MLP neurons of a small language model. Each row is named by its layer, matrix (gate and up: input weights) and neuron, and shows model dimensions 0-63. Each number is 50 + 12 x the weight over its row's rms, rounded and kept within 0 to 99. A neuron's up and down rows have the sign that makes its largest values positive.
After each neuron's rows, "fires after" lists the tokens most often just before its 100 highest values on Wikipedia text that the model never trained on; "fires on" lists the tokens most often at its 100 highest values on Wikipedia text that the model never trained on.

L5.gate309:39 44 41 52 40 47 44 67 27 47 55 53 30 57 32 57 27 51 52 46 43 63 50 55 29 60 65 51 52 49 49 39 58 49 29 33 36 54 44 35 52 52 52 29 31 54 46 53 49 39 44 45 60 56 66 54 36 55 55 61 52 68 44 62
L5.up309:29 30 39 51 67 70 68 57 23 48 59 38 36 37 37 56 53 33 46 46 17 59 40 66 53 52 56 25 48 67 56 78 30 37 61 50 40 53 50 51 59 58 60 62 59 46 46 58 43 47 57 32 46 64 36 39 42 71 42 38 55 28 40 72
fires after: "\n", "ow", "is"
fires on: "=", "ie", "lin", " play", "ee"

L8.gate273:49 51 53 55 44 35 46 46 46 26 50 53 48 64 62 58 44 66 39 50 49 53 62 68 53 45 69 60 54 63 49 44 59 60 73 53 67 46 45 49 40 58 41 39 45 46 59 42 37 71 63 60 72 39 31 41 68 51 43 59 53 29 48 40
L8.up273:62 54 53 37 31 38 53 61 58 53 39 49 44 69 70 44 64 47 42 56 63 65 28 59 41 42 61 50 56 39 42 61 61 45 59 54 69 57 38 29 56 40 46 48 45 36 36 40 50 27 28 37 50 56 25 43 53 55 49 31 49 54 57 43
fires after: " O", " com", "om", " me", " ", " \""
fires on: "et", "m", "ff", "ac", "ur", "e"

L7.gate399:53 34 46 49 58 30 33 46 43 41 72 48 49 53 79 51 42 41 60 35 48 55 52 48 56 55 56 53 29 56 75 61 58 35 61 48 47 24 53 33 38 65 50 52 39 56 60 47 51 49 58 50 75 52 46 35 48 65 67 54 34 52 38 78
L7.up399:54 39 42 65 48 38 51 42 39 49 45 62 49 53 46 45 44 68 49 84 35 40 46 60 38 60 56 56 50 38 63 75 42 53 64 53 49 38 48 62 29 56 58 44 51 50 54 29 54 40 71 55 58 51 35 61 48 45 26 50 62 35 31 57
fires after: "-", "\n", ";", " -"
fires on: " "

L7.gate129:41 50 40 54 51 61 44 66 50 55 16 53 51 52 53 61 47 36 55 30 70 52 28 60 38 56 51 52 62 63 65 64 24 53 47 67 60 58 55 43 63 47 59 46 54 35 42 48 46 71 38 53 54 38 38 42 47 49 37 51 55 47 67 47
L7.up129:55 44 45 65 43 50 43 61 50 45 52 58 64 72 51 63 42 23 44 62 61 36 36 77 52 51 65 58 59 49 61 58 28 72 51 50 41 61 43 42 56 36 66 56 57 35 33 37 38 44 41 68 44 53 58 57 37 54 45 56 50 57 57 35
fires after: "'", "\n", " Year"
fires on: "s", "|", " |"

L7.gate248:47 41 51 42 64 63 59 57 43 58 50 60 49 71 58 50 38 67 47 46 39 32 40 59 54 73 40 59 41 56 43 49 54 35 50 55 41 49 56 32 53 53 38 56 45 57 66 66 53 45 54 50 49 69 58 31 40 61 41 37 50 44 45 51
L7.up248:34 51 40 33 75 21 59 37 48 60 37 58 47 52 39 32 47 53 45 37 40 60 35 40 42 51 46 49 45 62 67 61 57 34 38 56 60 40 60 29 46 33 55 51 67 59 56 51 64 45 29 46 53 76 42 47 67 66 21 41 74 38 56 40
fires after: " l", " r", " d", " B", " D"
fires on: "en", "ed", "el", "ate", " in"

L8.gate310:50 51 40 56 56 49 55 62 32 50 47 50 71 62 44 46 41 49 71 48 45 35 58 48 50 40 71 54 34 46 54 51 21 75 39 34 52 61 35 51 57 59 63 56 48 41 49 43 67 61 74 67 56 34 41 46 42 76 53 58 56 25 72 57
L8.up310:30 50 53 35 60 45 76 39 63 62 64 55 47 61 70 42 42 52 51 61 66 41 53 34 55 42 62 30 47 47 75 45 51 56 60 67 42 54 61 53 59 37 39 28 61 48 40 42 60 31 51 73 61 51 67 45 63 53 72 51 59 51 22 67
fires after: " H", " S", " J", " P", "S", "H"
fires on: "en", "un", "on", "os", "e", "enn"

L8.gate31:52 56 38 54 73 55 41 40 77 59 66 55 37 32 54 41 57 29 54 66 49 32 54 55 45 64 47 49 32 61 49 59 37 47 47 64 67 40 48 37 69 51 62 49 57 57 64 43 78 28 72 52 43 52 41 59 60 42 59 39 41 65 38 47
L8.up31:70 54 27 56 62 54 52 44 56 55 66 75 45 37 50 39 43 43 43 49 42 54 36 36 47 46 37 61 52 51 30 40 47 47 69 71 45 35 66 52 25 57 56 73 39 72 54 46 65 25 45 31 39 50 38 35 62 47 60 39 56 71 42 47
fires after: "1", "7", "2", "3", "qu", "5"
fires on: "1", "ad", "0", "id", " ", "9"

L4.gate56:39 62 52 50 59 40 54 37 42 54 39 66 49 59 67 63 51 56 73 65 62 65 57 60 43 39 63 44 48 71 52 52 51 44 35 49 72 39 59 45 51 69 54 51 56 55 37 42 57 68 69 62 52 59 52 48 56 46 73 30 52 74 46 49
L4.up56:49 51 47 44 38 54 48 53 64 58 53 45 51 31 90 59 67 41 36 50 75 54 56 52 50 62 34 30 47 41 76 65 44 13 67 59 48 44 47 21 70 43 40 59 37 54 61 32 43 43 71 50 54 51 58 80 58 47 44 45 39 48 72 38
fires after: "\n", ".", " =", ").", ")"
fires on: "\n"

L7.gate62:45 52 26 54 69 47 38 43 38 52 46 51 37 39 27 54 62 49 67 49 60 49 39 51 53 37 57 46 41 53 53 41 32 66 41 55 62 48 42 52 59 53 31 35 33 47 82 53 31 44 46 53 57 45 20 45 53 53 30 50 51 47 57 43
L7.up62:35 35 51 19 52 61 53 48 39 69 50 60 40 34 21 52 63 50 50 52 71 37 61 38 60 42 45 37 46 55 22 54 45 55 56 53 50 43 52 50 58 33 44 50 47 57 63 48 55 49 45 54 40 53 53 46 78 51 46 50 55 50 34 31
fires after: "2", "3", "1", "8", "0"
fires on: "°", "0", "1", "3", "8", "2"

L6.gate219:42 53 44 41 39 47 50 41 68 43 71 63 41 62 76 44 53 36 62 53 50 56 49 43 63 57 34 72 49 53 54 62 54 34 63 79 36 69 72 50 47 63 54 59 34 49 53 54 37 25 47 39 49 56 61 42 69 50 58 55 49 41 49 55
L6.up219:51 25 47 46 48 54 47 49 69 34 61 64 45 72 61 55 42 50 59 43 35 53 43 58 59 45 44 70 39 52 40 72 65 26 68 64 43 53 63 62 44 54 55 53 43 51 43 64 46 43 37 30 43 51 47 51 48 55 43 44 56 49 42 50
fires after: "\n", "==", "==="
fires on: "C", "P", "S", "B", "M"

L7.gate357:52 49 44 57 76 51 57 59 40 48 32 38 43 63 57 46 48 41 59 54 26 41 40 76 42 44 54 55 42 60 75 49 50 53 46 44 47 48 49 51 50 49 51 49 52 39 52 40 46 39 32 51 66 43 49 51 35 55 47 42 45 52 78 46
L7.up357:81 38 53 48 44 44 52 43 51 61 30 55 20 67 49 61 44 47 36 65 39 19 55 56 30 39 44 52 41 63 55 56 48 62 68 39 37 67 51 63 52 43 60 62 56 46 41 42 89 47 43 44 51 51 54 53 40 47 37 43 41 43 45 36
fires after: "\n", "|", " |"
fires on: "\n", "|", " The", " a", " H"

L7.gate97:49 69 55 61 59 55 49 49 73 51 58 33 46 63 51 61 39 41 62 69 55 48 43 31 27 49 52 90 50 56 63 60 61 68 51 47 62 68 46 53 46 29 38 40 39 55 47 45 57 45 37 78 50 46 47 50 57 54 46 57 56 48 57 54
L7.up97:50 70 49 53 60 45 43 72 58 26 76 30 49 59 31 31 28 32 56 72 50 35 48 50 53 55 61 78 24 20 39 39 35 83 47 52 68 46 50 48 29 34 25 46 28 39 36 48 65 63 66 62 44 44 54 26 37 44 54 46 27 53 36 41
fires after: " K", " H", "i", " Sh", "k"
fires on: "h", "y", "ir", "ay", "r"

L6.gate82:62 60 49 46 56 50 48 50 47 73 57 52 44 65 83 66 48 50 36 42 38 56 36 63 47 38 54 57 54 55 44 65 51 63 64 61 35 64 45 48 59 67 71 44 43 35 39 52 40 55 43 44 63 37 53 35 24 66 46 46 36 45 58 55
L6.up82:60 39 60 55 66 60 45 51 51 57 50 62 48 58 69 62 35 45 51 57 30 57 43 43 49 47 53 77 41 52 41 55 58 70 65 59 37 64 49 50 43 47 61 61 46 28 51 51 40 55 50 46 44 53 41 38 31 68 51 41 33 37 62 58
fires after: "\n", "|", " "
fires on: "|", "\n", "-", " ", " |"

L7.gate139:48 43 38 66 61 48 54 51 41 39 62 56 46 55 73 58 55 51 45 47 37 78 28 63 54 45 67 44 46 45 57 56 71 33 56 45 48 50 59 37 53 33 43 52 31 54 41 46 34 63 64 63 64 52 53 23 62 64 86 51 55 44 45 67
L7.up139:23 57 41 71 49 48 63 63 21 31 55 37 56 50 62 49 46 41 72 61 42 49 57 52 39 52 62 40 67 48 51 81 61 34 40 42 66 44 50 45 26 33 39 53 29 72 55 53 33 50 73 72 63 45 44 34 59 62 54 57 57 40 40 63
fires after: " ", " |"
fires on: " ", "5", "0", "4", "2", "6"

L6.gate142:47 54 48 54 67 45 48 66 51 54 23 47 35 64 69 50 54 62 52 56 43 66 50 61 50 60 73 43 51 35 44 25 57 38 54 36 68 75 64 28 57 47 53 59 37 48 54 53 17 42 41 52 54 42 51 56 39 32 25 61 42 68 53 63
L6.up142:48 39 60 73 53 72 39 69 63 51 22 47 41 57 40 36 23 45 57 51 29 67 43 57 47 62 59 68 35 44 47 47 62 54 62 62 53 79 53 47 46 32 43 58 53 48 65 38 50 56 37 57 43 62 30 45 28 82 48 42 50 75 62 59
fires after: "\n"
fires on: "-", "ord", "mer", " area", "th"

L6.gate98:52 71 53 35 63 58 42 49 44 59 36 65 46 49 26 44 50 42 53 49 54 75 41 52 51 46 45 41 43 55 40 40 43 74 34 63 58 33 47 57 41 54 46 59 44 58 59 51 78 34 58 29 45 62 37 48 45 73 40 40 49 88 71 45
L6.up98:52 50 46 27 53 35 49 48 35 68 50 43 43 38 25 55 39 32 58 61 58 43 57 36 51 44 45 49 63 38 53 62 39 34 58 43 44 35 58 50 57 50 43 41 55 62 53 43 48 50 49 56 49 48 50 56 45 65 28 64 53 24 64 58
fires after: "1", "2", "0", "9", "8", "6"
fires on: "9", "7", "6", "5", "3", "4"

L6.gate104:56 46 60 44 56 54 40 40 40 57 33 52 44 70 59 55 47 68 36 53 35 41 42 41 36 50 46 54 48 51 56 37 51 36 36 62 35 61 54 48 60 55 62 60 39 49 36 58 61 65 61 77 54 42 30 50 35 58 54 60 48 18 32 58
L6.up104:54 57 52 44 51 61 45 45 48 60 42 50 58 31 52 47 43 29 59 41 66 65 50 53 60 51 42 45 60 48 66 91 45 40 64 45 51 46 50 25 41 30 53 55 41 61 57 31 31 49 36 31 53 35 61 58 65 61 29 37 56 64 53 29
fires after: " in", " as", " is", " on", " of"
fires on: " a"

L8.gate158:35 63 47 69 66 43 35 47 60 57 67 46 51 56 62 51 53 34 54 52 75 57 41 53 35 41 48 68 53 51 46 66 37 38 30 61 58 34 52 45 65 35 31 48 46 27 57 49 74 26 54 59 48 66 39 63 61 44 42 39 71 53 62 37
L8.up158:52 26 52 49 58 53 75 67 44 68 67 82 37 63 42 45 40 26 42 48 59 47 54 55 59 43 62 48 70 49 38 55 55 57 52 45 60 63 54 29 54 70 43 53 46 28 52 63 44 44 45 48 55 41 31 63 50 73 41 48 59 60 72 61
fires after: "\n", " pre", "le", " sh", "ight"
fires on: "|", "v", "m", "ip"

L6.gate26:50 35 51 53 82 72 61 41 59 42 70 54 46 73 67 41 49 29 58 34 48 46 53 40 51 41 46 71 53 63 50 52 42 59 68 60 41 70 42 49 62 48 68 45 58 21 40 57 40 56 53 61 54 39 47 22 32 51 40 30 35 41 65 70
L6.up26:53 51 66 46 63 54 60 59 64 53 54 50 49 75 71 57 52 28 54 50 37 42 45 55 52 49 48 76 51 52 55 58 33 35 68 59 41 49 49 63 51 49 62 45 63 20 53 53 53 52 55 57 46 36 42 45 31 68 36 43 48 20 62 65
fires after: "\n", " "
fires on: "-", " |", "M", "H", "|"

L8.gate182:50 41 27 40 55 43 49 64 36 47 37 46 55 87 72 75 43 56 46 52 70 50 55 38 48 41 60 49 41 44 33 48 54 40 58 56 47 60 41 34 58 50 60 40 45 48 53 48 42 48 32 36 46 45 49 39 45 66 58 43 44 61 49 64
L8.up182:40 42 52 37 36 48 32 69 63 43 27 70 54 47 66 55 52 57 54 54 65 67 49 49 40 44 52 28 33 50 47 63 48 52 56 52 62 39 48 31 44 54 31 53 47 41 35 61 57 68 42 49 47 61 49 53 52 55 50 47 39 42 50 61
fires after: " work", " pre", " com", "om", " serv", " ob"
fires on: "s", "m", "e", "p", "ily"

L7.gate411:55 47 53 60 65 60 60 46 47 81 57 55 62 55 48 51 60 84 42 62 31 64 54 38 37 52 43 45 48 74 33 48 57 61 25 49 45 37 37 45 43 54 42 37 50 63 50 58 62 58 44 53 44 41 58 38 50 36 64 63 62 59 39 61
L7.up411:22 34 43 50 47 52 64 49 44 34 39 38 41 60 26 44 64 35 69 31 34 45 43 44 48 40 56 54 45 78 76 45 58 24 54 54 31 35 70 28 38 46 45 62 49 34 59 68 26 64 53 40 58 41 47 40 53 64 46 58 46 43 61 65
fires after: " l", " pr", " d", " L", " c", " D"
fires on: "as", "at", "im", "o", "em", "ate"

L6.gate319:35 36 52 59 58 45 63 44 35 47 55 45 43 42 62 49 41 44 55 72 46 54 53 30 52 42 42 65 50 69 41 43 63 52 63 44 52 71 36 59 51 70 47 53 71 64 48 46 81 38 58 73 69 49 51 41 56 34 54 48 56 24 36 36
L6.up319:52 60 56 47 40 41 61 25 53 37 58 40 39 59 61 82 49 53 16 44 53 14 48 78 62 42 26 45 61 47 52 65 42 65 25 45 36 53 52 50 46 46 35 55 45 36 41 51 34 49 43 56 40 53 55 52 43 51 44 50 58 44 53 51
fires after: " on", " the", " of", " to", " with", " s"
fires on: " the", "l", "T", "ult", "m"

L7.gate145:53 33 53 38 74 32 24 43 40 50 66 60 41 47 41 56 41 32 59 42 61 09 60 55 59 45 54 50 70 45 71 50 36 44 68 49 46 31 37 53 68 53 49 51 28 41 53 57 58 43 68 63 54 54 55 69 39 55 38 51 36 57 31 45
L7.up145:51 48 61 56 55 25 52 41 51 45 56 61 45 21 71 67 66 34 55 44 73 38 62 70 67 45 41 43 49 44 68 32 47 48 48 55 46 51 63 27 41 58 61 42 37 50 58 36 29 58 63 68 61 39 62 60 41 49 50 59 58 28 60 49
fires after: "\n", " =", ")", "),"
fires on: "\n", "M", " is", " was", ")", " S"

L7.gate296:32 49 46 60 49 54 48 57 64 21 65 21 49 41 53 51 36 54 57 30 42 45 42 77 61 40 38 42 42 69 38 73 58 32 33 52 65 48 55 60 65 55 54 63 56 74 29 46 38 55 65 62 41 39 67 25 64 42 86 28 59 16 38 80
L7.up296:28 46 25 53 61 53 29 61 63 43 62 42 47 43 55 59 34 57 60 33 46 43 44 58 34 45 50 40 57 60 28 62 44 46 53 35 67 55 42 63 49 47 55 34 50 61 37 61 43 64 61 66 42 45 50 30 53 58 73 48 71 20 44 64
fires after: " |", " ", "0", "2"
fires on: " |", " "

L7.gate1:72 62 56 63 63 58 59 69 55 71 51 42 35 36 37 50 36 49 53 64 55 42 54 38 49 65 62 43 63 68 45 66 61 66 44 50 26 78 49 78 47 29 70 38 50 63 56 53 28 48 55 61 42 63 63 63 30 18 63 46 47 61 53 37
L7.up1:44 46 47 54 46 48 61 70 59 25 53 57 54 34 42 44 53 47 57 31 42 66 57 52 57 46 58 72 52 32 70 64 42 60 61 48 42 66 74 36 73 53 53 69 50 41 46 24 53 61 48 67 40 46 33 66 49 61 48 64 20 52 47 47
fires after: "–", "-", "=", "2", " "
fires on: " M", "7", "0", "9", "5", "8"

L8.gate123:44 70 40 54 80 58 62 54 73 49 47 54 44 41 54 58 57 54 60 59 57 67 62 66 35 56 61 79 47 49 54 63 46 28 59 52 75 52 60 33 44 70 65 34 56 58 38 48 48 17 42 27 72 45 45 66 44 66 51 61 54 41 49 53
L8.up123:66 78 32 64 49 46 37 59 57 50 55 66 43 51 49 46 44 31 58 65 51 62 37 50 46 31 63 59 40 45 48 40 46 21 48 62 57 49 40 49 35 63 46 41 39 77 52 58 60 30 93 46 36 51 46 63 38 33 57 50 42 43 37 29
fires after: "a", " S", " qu", " s", "qu", "ar"
fires on: "er", "ud", "ad", "ch", "al", "ter"

L6.gate123:41 47 53 37 61 78 70 58 38 48 45 42 45 42 30 64 47 56 75 33 53 45 59 60 55 52 31 35 58 52 48 47 25 49 55 54 48 44 51 58 49 43 49 27 70 64 54 43 29 56 52 36 46 49 47 43 46 39 54 37 53 42 66 29
L6.up123:37 29 49 45 50 67 38 49 41 57 23 31 52 54 38 45 65 78 55 37 48 36 41 48 39 61 51 40 54 41 51 35 25 53 35 30 61 56 52 52 58 44 37 50 47 71 54 69 51 47 47 31 68 53 58 46 63 42 48 58 67 48 67 82
fires after: " ", " (", "0"
fires on: "2", "1", "7"

L7.gate78:60 40 44 49 57 51 70 47 49 43 49 50 52 42 33 56 40 63 47 40 34 43 50 49 27 52 57 67 55 61 60 56 29 54 64 52 56 23 54 59 50 53 40 45 45 50 53 46 52 66 42 63 41 42 57 40 46 60 48 38 44 65 46 39
L7.up78:54 36 48 62 55 47 44 41 53 66 48 62 26 37 29 54 48 49 50 41 57 44 38 55 54 59 41 63 36 46 44 40 43 60 45 58 46 49 50 32 52 72 54 49 42 45 50 45 71 25 53 48 50 34 64 74 24 31 38 48 61 31 50 60
fires after: "0", "1", "2", "3", "4", "8"
fires on: "0", "–", " |", "5", "s", "4"

L6.gate409:48 55 46 42 62 53 31 60 55 70 63 44 51 40 38 49 58 31 56 28 52 62 62 46 50 53 44 61 48 81 50 41 24 53 46 59 56 29 44 69 59 43 33 36 61 44 66 44 76 41 53 31 40 67 35 59 55 49 40 39 56 72 38 38
L6.up409:47 28 47 44 34 45 47 40 45 67 89 51 26 43 35 56 43 42 43 73 51 55 47 68 35 52 59 57 45 53 54 60 47 46 59 61 52 52 71 44 35 41 69 41 48 50 47 47 49 36 47 40 44 60 46 52 40 41 64 59 75 41 38 56
fires after: "1", "2", "0", "7", "3", "6"
fires on: "8", "2", "1", "7", "4", "5"

L8.gate188:40 73 44 53 58 48 57 42 50 16 56 43 57 67 50 55 56 47 62 42 68 42 30 66 49 48 47 52 52 54 59 35 62 63 59 45 42 43 70 49 49 62 27 56 61 44 47 51 45 52 55 61 60 49 59 57 52 48 36 53 66 70 38 40
L8.up188:56 56 50 58 35 61 59 67 42 35 71 51 45 50 49 49 54 43 60 45 34 45 75 42 50 42 38 60 46 58 35 65 36 47 53 52 50 33 58 70 67 45 50 60 45 46 54 47 36 48 61 46 49 40 37 46 45 46 59 56 60 34 62 38
fires after: "'", "-", " est", " l", " f"
fires on: "ab", "s", "h", "and", "A"

L7.gate271:51 72 54 53 64 49 55 43 42 57 61 52 47 45 29 42 46 26 32 65 62 50 63 49 40 53 44 47 82 40 63 51 38 32 56 71 66 12 44 54 61 63 58 68 58 37 68 59 51 38 90 40 47 57 57 40 54 67 35 21 47 69 46 58
L7.up271:41 48 46 56 57 58 50 44 30 53 58 63 45 37 39 43 52 45 31 48 51 56 57 51 46 46 59 40 68 42 38 46 31 47 50 58 72 29 45 49 42 43 55 54 52 34 68 58 45 28 59 32 34 47 57 55 21 78 47 52 37 40 62 31
fires after: "1", "2", "9", "0", " |", "4"
fires on: "9", " season", "8", " |", " Total"

L7.gate305:55 34 55 51 48 71 49 27 59 71 46 48 51 50 42 62 56 57 66 43 56 30 57 37 63 46 53 51 50 67 63 46 75 47 35 47 53 33 36 57 48 45 54 39 51 89 51 51 36 37 48 49 67 32 52 64 59 25 49 60 52 41 59 61
L7.up305:48 35 39 68 36 43 58 51 60 51 41 45 51 61 57 47 50 42 58 71 25 52 62 49 58 58 45 38 39 47 46 50 43 54 36 29 42 46 30 49 50 32 44 25 73 43 36 82 44 47 34 32 58 32 51 54 40 43 59 54 53 46 51 73
fires after: " C", " m", " M", " c", "°"
fires on: "F", "un", "D", "up", " cap", "ran"

L6.gate293:37 64 51 57 57 58 55 40 30 67 19 45 50 58 72 63 54 47 64 69 31 59 58 51 24 49 57 50 49 53 43 37 47 63 56 49 55 59 55 49 51 64 62 62 42 49 46 55 47 48 51 53 66 45 31 56 23 61 34 46 40 61 35 44
L6.up293:46 44 43 31 56 56 61 59 51 59 36 48 48 66 63 52 41 31 63 38 42 45 43 56 36 43 51 67 52 55 64 50 32 42 62 53 40 55 53 48 33 62 49 54 40 48 53 31 44 44 28 49 52 47 43 51 47 62 28 34 41 60 45 43
fires after: "\n"
fires on: "\n"

L7.gate31:53 43 46 26 49 26 53 40 54 61 44 59 58 69 60 66 61 54 59 52 67 45 60 62 72 53 47 58 49 41 49 60 55 22 56 70 47 55 37 42 42 55 49 53 59 59 60 52 49 43 47 69 58 52 57 64 62 55 38 58 65 35 60 55
L7.up31:55 26 37 41 55 61 57 46 57 53 54 66 51 81 69 58 63 51 40 41 56 49 45 52 51 55 51 58 47 72 59 36 45 52 75 62 55 57 58 37 45 44 49 44 37 57 35 23 28 67 37 35 40 56 48 56 53 49 35 47 57 56 63 52
fires after: "\n", "==", " (", "==="
fires on: "N", "M", "F", "E", "R"

L6.gate247:60 78 52 57 53 49 31 34 65 40 57 59 50 30 39 56 61 26 45 43 51 30 65 56 50 42 60 69 41 34 50 47 28 51 44 52 45 46 49 19 18 48 53 62 49 27 62 43 48 58 40 53 39 26 55 50 63 40 36 62 41 65 60 51
L6.up247:51 66 57 35 56 53 56 46 22 43 36 48 60 61 58 24 44 54 49 50 27 64 47 43 44 50 70 50 37 41 59 41 46 59 77 55 56 60 53 52 39 54 42 39 55 34 52 54 69 56 41 83 30 59 53 49 45 50 58 43 49 78 42 59
fires after: ",", ".", " She", "ough", " He", " that"
fires on: " he", " She", "es", " she", " He", " has"

L8.gate387:43 51 23 58 31 42 31 28 48 55 44 69 51 43 48 49 24 43 59 54 38 54 37 69 60 69 34 42 49 52 65 57 37 43 51 56 49 46 50 43 66 57 64 41 57 64 53 49 71 52 52 54 44 43 67 63 62 68 65 40 42 41 49 43
L8.up387:60 42 30 60 68 48 58 40 46 36 70 48 46 65 51 62 36 42 34 52 61 50 27 58 49 39 50 64 62 42 41 62 45 21 48 61 55 49 70 55 22 44 40 42 39 37 42 54 61 54 51 48 28 68 43 64 55 54 48 55 27 46 53 29
fires after: "==", "===", " his", " a", " con", "\n"
fires on: "P", " s", "F", "S", "R"

L6.gate208:48 48 62 56 53 24 63 38 41 50 56 45 41 58 59 55 44 63 51 56 38 42 38 59 38 43 42 42 49 61 41 62 69 45 47 56 51 44 60 61 54 60 48 62 40 47 46 48 60 52 63 65 50 69 45 40 43 48 63 62 49 44 36 42
L6.up208:58 51 47 40 33 60 47 66 41 48 47 55 52 39 49 46 56 38 55 41 59 48 55 81 62 49 43 53 47 60 74 37 15 33 57 56 41 63 46 34 56 54 57 49 54 44 51 27 50 39 28 47 26 54 38 60 61 80 21 30 59 54 68 14
fires after: "\n", "0", "2", "|", ")", "3"
fires on: "\n", "0"

L8.gate87:32 62 45 56 48 45 64 59 44 38 32 42 57 52 65 51 47 53 31 36 51 61 37 63 64 61 66 27 60 64 76 56 57 42 29 49 46 60 54 40 50 53 46 52 50 39 33 70 35 51 55 53 50 57 51 40 39 34 72 43 61 56 61 48
L8.up87:49 58 67 42 41 50 49 50 44 32 60 43 55 64 51 75 69 66 28 34 65 52 63 49 44 36 68 68 46 42 50 33 40 57 60 35 41 59 54 54 42 65 70 77 39 74 48 43 47 47 41 40 56 38 45 39 69 45 82 42 57 46 55 49
fires after: "it", "irect", " Mar", " Christ", "ect", "fess"
fires on: "or", "k", "m", "ar"

L7.gate81:39 42 55 39 29 59 44 65 58 67 41 30 40 51 68 61 51 53 57 50 46 52 44 61 42 53 34 21 50 61 42 56 19 45 67 47 69 55 59 50 66 55 41 55 66 57 33 43 50 51 58 52 34 38 34 45 45 36 49 46 47 28 53 34
L7.up81:46 48 43 21 47 58 56 56 32 75 19 45 49 63 30 43 36 61 41 55 58 30 46 43 40 76 44 55 38 28 43 57 24 69 42 49 45 28 39 50 54 55 64 32 51 75 66 38 67 71 34 71 44 44 43 55 24 37 29 41 58 40 56 56
fires after: "1", "2", "9", "8", "0", "6"
fires on: "6", "4", "3", "9", "2", "."

L7.gate416:60 58 40 44 62 50 65 30 55 59 66 53 45 54 32 47 72 52 45 55 59 43 54 59 42 51 55 34 47 49 64 47 53 65 39 47 55 27 39 52 56 73 56 20 40 53 59 59 29 45 31 41 71 37 43 53 39 56 52 55 56 40 44 36
L7.up416:57 66 45 57 47 47 69 42 26 59 39 43 49 56 30 30 62 50 50 67 56 59 57 48 21 56 60 56 43 59 60 64 69 55 40 49 63 46 43 46 65 60 60 32 68 64 42 55 50 63 55 46 62 43 54 63 42 43 50 50 39 41 37 17
fires after: " B", " b", " M", " c", " C"
fires on: "as", "or", "h", "ah", "ran", "us"